Part of a small language model's weights.
Size: 11 layers, vocabulary 8192, 51M parameters.
Architecture: LayerNorm before each block, learned positions, tied embeddings.
Training: 997M tokens, 7738 steps.
MLP neurons of a small language model. Each row is named by its layer, matrix (down: output weights) and neuron, and shows model dimensions 208-303. Each number is 500 + 25 x the weight over its row's rms, rounded and kept within 0 to 999. Numbers have three digits each.
After each neuron's rows, "raises" lists the tokens whose logits its output raises most directly, leaving later layers aside.

L6.down964:494470528510564463539512471487523533513533482474477497534509540467487493489474506516515484527500469501498474550459523531465530476473515497501477527536470549477488477516467515495518475496519464510452532497481498521504496546473545519506529473510487517485527474508473537489510508484535460486
raises: " whom", "ably", "hich", " him", " which"

L7.down815:502473490501562513457460492529520486470458483504509455497467523503462533509504518521549465495508503489492456534515487499474461527473481544479523489510483496512503498483483490475482463512494479525468525482493497508485477541494490499520493495467476511487529468492499540524462485512511469468
raises: " which", " whom", " who", " whose", "ft"

L6.down1247:514461494467508508465487475494500510481505518465481466516482463490474487488500465504485510527493488486521477467493519494487519493489484483499495524476464485504511476504499509474460468521518458456486513456498495519500511489520527513502511500521522426493519528516495481489515523492503502505
raises: "\"", "200", "The", "19", "==="

L6.down1376:524454487501525453456473504485560509497507481509465528488512518530491524513531503499510534495560481475488517483519449499540498520517498534530488495475452519517456511498487538469499500549496534529497519480478487503522511454464482532469525508483495496481507490455466494477505458503467552461
raises: " year.", " night", " day.", " day,", " year"

L7.down1059:532512498516575458478498494466505507543474465496501493494515503477471483479507484533517513547499475477552510490490498469520514497520523507492526464493498526526488506481509495510458512515481504525453505494495529502507522536471487518510478517530495531514474510499523519484540452491476473503
raises: " years,", " years.", " years", " time,", "000"

L6.down1504:496510501524486527469469480449502515489468474481491493462506479522496483519466482497485474527498482485522503516518490539469516477546472460479499541504513528482519488509514490513469524493496457516499532487468479522496496481518455487547482480479482419529475502494503482512480538502505509482
raises: "|", "\n", "-", "of", "amm"

L3.down893:507543537516479470501496496481568482508508534493519491464472524465496515478519486531499503482487511528488499426508510479496471472522511522525527529512530512474491538515492504507495512529525546471456481521543485512494487514482487497485499460541512506475451494506499514465563497500497510502
raises: " time.", " time,", " times", " time", " time:"

L7.down322:503528506507480516491529539537509543498475472492533483506496495506465510475497481496510516534506500527490494493467498550564517500472462518481496535499494485471481497506493500515505499531501510518449485492488449429511537494492503501449484483469488478524470528519497504483478521528500520490
raises: ",", "os,", "al,", "u,", "s,"

L7.down672:494562497446473503505548508528480480490460506514502480467513545501527445496526489497513487504515490517512491470529494462517469496482515473515511501500551522524501539533551515493516502515479473508489532516512485541471487486526479509473517478502537483488477480452520518514486475521498491484
raises: "ou", "ous", "ously", "ble", "ult"

L7.down1217:468462515466492517483519502434525482485520483486464527521510546513508530510472479512536536477517480479519477470501473466499505525475508506535521519508524503520456472515521541507539462502535489474473481477462522482501490503515475508474459479470521519522483506537512503455498500493481497471
raises: " day,", " day.", "day", " day", " stage"

L6.down311:526501476486468507482507479498481480499495501502493500531452529495418459495491536522486464487461569463485529527506509468435494456511500442532489510499413466470468491503503505514464493487523480496471497511505534537440470477510507565532521529490516486541471524495472459491506482506507493479
raises: "\n", " They", " However,", " There", " Their"

L3.down1053:525524492483459474440493488477549500493529472519480538513507472496546483505510514498474486481489485489489537460531503490446502508487481523509528487478465465476506515537476487497468487513536530538471483498471522450529480483505498511470496495489522503489522504509497481525496496544534474523
raises: " were", " have", " include", " are", " ago"

L7.down384:508437531573494491484522520529523502516469505504511518525480472500519510490497491490522526527525501490517493515479491486506506480534492498521472502525457491510538478500556483524516463475491490468508501528527489512471491494502514511480493525478486456459496513536526504497496508500509530505
raises: " that,", " that", " a", " itself", " its"

L7.down646:486473470493463496529510534535490486531506505507529466524479508502532527529473525497461518487464511520497486520496489523501480528492468505501460493532509509522522502503480499517488546491477534497467472576503457508527454513492503496486476506499495484481489465529486547489482513488521442547
raises: " it", " him", " another", " several", " it."

L7.down1644:504461508525503481530515508518490457519436505485568449490498482532510491547474488520510496481514488499549527514498457487544476534559478472494486479526456535531545486498538454491483495553463503461453498534516474465537485486508507517496454486507522496473507498483463484470445490538482552484
raises: "ed", " that", " that,", "-to", "led"

L3.down200:497498512484507489501528480541552497496485493482507527505519464463496489495474473492521502466517426472503494534501523497491462507503478501514500483535512490503514548492495531517509485505526497448523514487507477485514523481508483477527565523456492516532562527486475533498495473513507533470
raises: " engine", " motor", " locomot", " gun", " speed"

L6.down1620:510472488478510532477471512461507504491536461516485499469507495495504508463540493494531510512498556443517503498530453512510446476491521517575504475535492512502516485482507507468536464505491507462521504507517492482526552514493518463498531531515499511504511513505516530529475517499527463479
raises: " and", " &", " and,", " or", " et"

L6.down879:494492474525546472493499499507514496531481504480491464516515492522485455477527470497502453430512542500533494524505483510554495515494481446508511499542499508502543507492473538501510535487515517484498491504479522534443486498489505442505495492505496464564494537513508506501530519524507492517
raises: " de", " du", " d'", " des", " del"

L3.down1204:470497532511523528518521493483503497506503491536509505510491470445459510479478543506521499485486524487515478462482531503545498448531501501485488462524477488496539523522512512503437517474501524464531478519453492477507528513495490531553457524504524485446514508493495491469468438525544487473
raises: " by", " by:", " into", " onto", " through"

L7.down999:511525519545486520465526474524507500481476493502499506527478517466481497506479507448488515509494506450463499506480496504537482482487558503535478514549516515461512471472500516516479531508504504490532488507479481466492539488467461500516503502478487502495519509473449498542474497480541490463
raises: "ing,", "ing:", "ing.", "ed,", "ings,"

L6.down1673:476510504510515503441515489519498491491489493467464480515479513488567475530518505488485463471495556445510525487512448509553500490467508488520490477520537537508505509507485492500480511491506503490510509497462489538518472489523522513490478494483460498522511506526525528485528531542540444529
raises: " del", " de", " da", " di", " do"

L6.down161:542497447491497491484498513477453474491546476485479498541536500483503492488498508525516520465495511510484527459492517486482512512460476497500520532464537523514512529522486505529548478529496486455465476539469495483517486504501520545493511457508523493480505466533484523523522516483519511501
raises: " include", " are", " have", " were", " do"

L7.down1568:454495463480449504492526495550524494498497485515503516551461501480521512514510455483509493511503488526488478537467473546511484472512519512522467473499445528497494539517474497481496501478507487501481475475520551486451482509504554505484510502534538520519524518543492518495507509510461473484
raises: " which", " whom", " them", " among", " whose"

L7.down1873:523467525567494540492490467484527507501499538487523505456511503500497522535499499502479549528529478524535460504508454505529471530501495505511459496501504438513481504500549470473548493492547519487524484533482502436466501497510457489531504514471492515442503494476465542474506513510473485524
raises: "ient", "th", "sc", "bit", "mon"

L6.down158:530539501521545551498471518440543527504465459519538525456500505483531475531512503490491487496544514481473510489502472484521516473491492489445503502495471494489496503484505475506509508509469524504495444517502492500507492530547542512510456518500555470520508470523501479480483502516515494466
raises: "ly", "den", "back", "ered", "ston"

L6.down931:508519511524537528469499521485504473478507482524496499490506483509509533502495477505499470488524477517495493490518467461494507481513465488465503507531507469519519517494533491519515503457486472458500452497461466475488471482522484531509491510494506553489513473507526532504535459498526494464
raises: "ails", "ains", "back", " feel", "ience"

L7.down1354:476459481515519503490526470437509510508501475517511493568452477526470505548479488501508532489533489485562510474484510530513416464477505493478494534488483446506498515512471470570525484481518508528526543482483523452471499513498513508491529510488514519504484492491473533492516529524482514502
raises: " with", " again", " by", " at", " because"

L6.down825:503514472487533486471508529506501527513504532542522502538500487506471504525488486495517483522489466488518464517495549521534495507521505456490497480508497472482477475511443477439494484466488524474464546497519478492510512546469476522541469486497498436501511520515520475494478512485481478488
raises: "):", "a)", ")", "),", "s)"

L6.down143:510495512488494522468531504484490547513505449525479501541519478475510522483484474525521490486503473508499519520517460487555560507461512490518516489511469479514502507517494450519522562470501499512497468510501464504492490510492470499518504496504510493514518542539475478455526483487487463496
raises: " all", " these", " every", " any", " it"

L6.down1517:468492493520491489513508486459501490478490488508531494526498528503503510530541470496473493519500520527491507499493491506507519466523498521508530503505475484532474496505461473455511469494537496520487528523509502492470508500503503498486491517499536471468429520500479509516495505535527503470
raises: " to", " into", " onto", " towards", " To"

L6.down490:478521516484524473472457546475487545527510538492535506481482525466470491503469415511476528494536481506488507508491544506505474490524538478478488512517549501530548498502459522527519473493491535523464498493472453498497483511501478504471505498518506541521497484512506539460522555554482497482
raises: "s.", "s;", "s==", "s,", "s)"

L6.down518:491495468488487469488507535460481531474513497489513502479459533497467529469471493486481484511522456524505511460476485488495499450468499497533501516459471434513531504482465542505534464494525479507508508500456463521502479521499539489538516480526488483471503487494487511503497502534494544490
raises: "s'", "ally", "al,", "al.", "s"

L7.down1500:499461516442478475494542545485525500513530455499551464472505486498477491495509469462498493477541476528516465523496495519521495512498524503517467490457464495502528519488526513478505486473511477491535518491499501506500513477483516511533499480483510503504493528521498450500527499509482482516
raises: "===", "==A", "==", "|", "-"

L6.down1611:501462485487502515491510516471458514502497494489483525465498502569540468529504477490443498529515494511477493515535504525481514447539518449510534494489505524512538531521497542506485473519491506494503515482549481504529512510523498509510487521528488544523546509508491515540510510459461542473
raises: "ly,", "ly", "ly.", "s.", "s,"

L6.down832:461483540509530505523468464493491514482509499500498490510504450488523484481496476476485454494481490508495522471525514524534509534485469501486515479525534481484560513465483532504439498497505496493466512495480528551488480513489502483417470520481517516525529501494511526527501467505467509455
raises: "'s", "en's", " himself", "’s", "i's"

L7.down895:420508489499535488511509537526491504492460488500494505547450497501504485511520492509473505494485461487502521491510529500497533452517434504522499501516497498483521514505475519526500506483542477484488465495513514532517534478504507480526503490510452505490500502504523511502485495476486529461
raises: " while", " until", " since", " though", " but"

L6.down1391:522490494449552509510522483541474470510527500504490490465544482484514526499515524471498533522494482515533511472488436493497506490494468528502514501500468493547502457514528531440478515492476486488480479539494496499494481482556494513545539513475526470486518504507500505482486521524476510522
raises: "stein", " Austria", "ste", "ä", " Germany"

L6.down305:516453493493451515521520515509529517515536480522516484545458522504451513488471516494543524527523509500517517497468465480496484473463530476498462536520481522512528469526476493523555491507516527489476455495535526492510460519470481484492490503478485508509457537511490522520538492515499535483
raises: " he", " they", " she", " it", " They"

L7.down1655:473521504496495534513504486547455502485480490475541490564525460496495497470488474501507484508497478488503488514490517466502472489535490514484463536537532445512492447525510553499523475482519489497454527502517498532462504509463493530501462493525475517504497457480503482527471490535510476465
raises: "as", "hold", "as.", "as,", "ass"

L7.down1150:526445485483496521514547529513489508483492414532520523535527505530509512522481473519540522536489501529456515476478509512529515466488498538514490497506495484516494490502449490502522547536486492548483467534513495451503561509486473500521499507430505479487523523510501495501514477524527521512
raises: " there", " it", " they", " 2024,", " 2026,"

L6.down1716:473493494489495473523457487486447499491484497531429538505494473508466504495441511539505487507447476470481551498473441489547480552471479494491497502480480497549474534524509482520503478554465454501487515499475535506543501487499535519529480506509519490480540522516452488519488519506512499476
raises: " record", " lic", " rank", "hip", " contract"

L6.down1435:490503512483518510490491549494508511523498527546528516531528507499494525504474495539543506504478500519549502510511535524504471537515504494537507517507506452536511492514481545429502493460481512482519562521514501467527518504512492504486488499476523470470502504507515497514492523450468483492
raises: ")", "s)", "),", "a)", ")."

L6.down396:488488521543513497483534459494540514499555474500506466544500478460507521514494521481530493477510487506466487497499495482500475482489479486526479493540455462521499487511526510521536497483463526463502447546502466506479528486494512498521493515501511494513495507554480525538490488512548471481
raises: " it.", " it", " their", " its", " them."

L6.down1279:464505484468529499476523504467534496472496499489468503510544512464523493466489540515534501537464499503485521466464497503495488549469506511497508513552442498512458484486479494465489503481507499532463506491469462507469445511531472444495504508527481486460501466554478544431550509492495510466
raises: " time", " time.", " time,", " attention", "ance"

L6.down1833:503496518472491506477509494506424420486554486479491494489492504520504513530520497478482513560444510521520524499508522540469494468519528477525500491461510505513476503502468481523519512513508515553556509522546487508486449484477517469513497474445485499434498521480518518503525511510492523475
raises: " partner", " captain", " wife", " leader", " friends"

L7.down987:495560514501472507519529498517510524526496495516523494461483479501488486461502518496514536505538565514462496523484486526515521513461481515512492526496501479527488501484471507498514519515471501492471489498501504469522508500469498491504495499494503474521454503517497519495506527566476531480
raises: ",", "s,", "ce,", "ant,", "age,"

L7.down1642:475450539501496510521563480466511505471453540528535530509505498547471514499500511499545514487523491484492446493454523485515462504487471507522477506495479462508521471495458465501507504496511522477471535492510551509480510516496486474529474471504462464505504499491536487432476507473458477439
raises: " because", " since", " than", " due", " while"

L7.down278:500463488511499516513493502525482511480530537476521496479488480440482472500513527478536497491482537489496536490523477480443516518531506444483469535522433537483539460461493517527521491495531473495468492509509475521479503531521528551511508502509478490524475529511501464481506490474474497517
raises: " There", " During", " When", " It", " They"

L6.down729:478460471458525536500485509505530482490507470505529541514478523471482514522507530508497528518497504526538528487496528503470483500494503504491510513461540538466500507458481472531496505484494501468485467506549494509493536512506478528526513513492502522484520487487500489502540494491501461496
raises: " from", " into", " together", " away", " From"

L6.down1907:515486528441549547463498455456489501515530495483530474489521483487539466526523494500506516501560486522493466498511494493492474486483516532515455507504501476493472483519470519508532494501496554533533509530545533495527453541503498484481500499479503516501472464530542476514475528476534485486
raises: "ense", "en.", "ens", "en,", "ence"

L6.down71:469474481500514510500527527478523535500532503477550493472515520477494447444504507482485524478522519450507489500472493498534521453480502520531493495524496543481513483519487504487527524526503465463497497464463492475516511519515521479526499547500508512477504497491536454510496527495513497505
raises: " and", " &", " or", " and,", " that"

L6.down1797:555561489507467521491537542517464485482468536528498492460487456522507560489507503531526487502481469488476509572481457474530506498521482446473492467544508506481463493512479481493532511498480504505538482506504479508490527503515472467516464489479524537507449480523456491509521528476498484446
raises: " graduated", " joined", " purs", " spent", " studied"

L7.down1277:489487470520470509548502505482529501503580500491473536495484538469457486482466522510495517479506490515498483470527469497503515470463516462530502523522508525482516508509517451509535504465501503492503515497527467494553484479468513491524534504508470492531495505513466496491544469511500514530
raises: " he", " it", " they", " she", " these"

L6.down1614:514495495507471475469500507492478536508496561515499475525472508472515537549487461475472481479502485508516497522503541455502497492496526490473490453478551491464489483493454487500492488494490483547554518513495512504525484471504475526475536535466533482533500477493501539533518510468493463501
raises: " respectively", " respect", ").", "us.", " ."

L7.down769:516461540498514532527500489482489479503523509504458504488471479523546520525486476487552516522482536507485480512468482554518502548467530529497517504507509534476509534501516517472530520495493468558525513460486482486485466511480473521480515544482505533455530509456512474504522495472502523449
raises: " performed", " held", "ulated", " shared", " played"

L7.down530:483505484490475482465436471495535474488483519489514467529507541495506492495497492482468483509507514504530475514492492483497492506489498498510511490487481517509475482488507497540496475523488502509505506487521498498509502477509478499520491525463486532530483489519449470544508506495523457540
raises: " his", " the", " him.", " its", " her"

L7.down1854:476508512533456480522501537484511522517490529513503534479504453514455486497489518469497489519499459493480463504482475484472545450533521488493467496507496452479488508518507491506475508509482431499508510509516487468528473474522537515495531513519546483534467507494489512497500505473475500471
raises: "-", "-le", "-6", "|", "-4"

L7.down56:486489519496502577529494531518562477521484524495478519471512497543464573532521488491474490467500510487472479509475479486474533562449539507484488515535528517491519507532525497470508520492494487486519462487469477509478492464491480512494472518533500486487518502487502496536516499481512499468
raises: "ited", "oted", "itted", "eded", "icted"

L6.down1825:539512521542527459521517481518467477508481510516539488554508503499517541527454501473466484495526502509490499472511550486454527528500463480468528549484503520498468528487513465538466528448519502460491472494461563504535454498505518503475459504479537452525461497525488444473514525538503533495
raises: " include", " are", " were", " have", " included"

L6.down599:499518481480505465539496479545477510520478536505488548507481510476497476529491487477519519529505503511490507509483504502502517524487431501512535528546470528522502504497515473557546520521524483516521452481485503519520487517534489501471476493505501476477470551547466505462569538485487464502
raises: " £", "$", " $", " billion", " weight"

L7.down749:478474501476502501514505533543482504498512485481512527491512506452479492478460502508493453481465506502496494469475508477514482484523526461471508557459503488489478523516493526477486497501515512507484511481502543554475462501555481493473485550493498450512480526477511493535499512499482466478
raises: "'s", "’s", "er's", "o's", "a's"

L7.down1151:495504470540476495508498525488476517523518498529491522519495487485474522520497502518471501526480521494471528518508500522502470505478467467499504494503463499516542461519498483500522528484507493490452520507509501515560503482531505503476533489519520524492486467548447487508481495512504502520
raises: " £", " $", "$", " income", " interest"

L7.down919:489506497505528447553504492468477543503525526468485527463425456469490488499453522492494460500490540527482496472490503546494513431485526496510475509531496499527527531504546473478498495484497495527493505489511503518503518488522540501478514483453504495479469524527475495512570514498510522527
raises: " 23", " 22", " 24", " 29", " 20"

L6.down1:476500545491475522500496523483495482521504546511426497493507488493492507499520503502492526454480475496486530502479445487488472494500502519510530518551487519486490518510537509475549463453484482494549502522470529556514513506494520504530505484511479492529501527473481519572514493447489417489
raises: "ed,", "tained", "ed:", "ed.", "anded"

L6.down1209:483438498522486510492510512470497512480494507518504483538500497485482488511524454477508490519488507513507507460474496474502515483482519499514490475482493526449530461531499516491498526501488499477489540527523453523504523501513510509514518494474520415507501490582518496479521493496501486510
raises: "-", "===", "|", "w", "\""

L7.down1637:511467467476525514538508481498483491498463489516500552489505481526477524502536480502519491514519481533494517524473500533474472515448487454479516480458475517509478518460545502487514508499544479531498508542469493486474486439517481504533501535488466430503479449498522515463493500516466488518
raises: " world.", " world", "iet", " industry", "ata"

L7.down1825:518520480517534576492480489534488529470452506449496516499471518501452491531497461558532536504526483521479464450503471508477466525486469517472542523511485461537501517529507462495521520501491501474464554519528513517449470481512487485526504535508495512472497476537494506481482517497532494436
raises: "est", "ests", "es", "ified", "hol"

L7.down1362:482499506540507507455475455493505521502505455505475507488511493466506528527486508508510558521516498492467500466536516533508560512498506533519493469505423516444451513482482479508505492505499460451485472520502487468537506569470452512519519491553529503516471448510508521486469406502500473504
raises: " into", " from", " by", " onto", " according"

L7.down936:495460477478469503489510496507506526499493534505517502514486490425451479481481528490503482503497592499527500488485499480477535491515483490491512536490461538474536483513503529497477500506513485485481510504519475484505492476484486518525475497541517482496490540513521460475483497475522535466
raises: "\n", " They", " It", " However,", " This"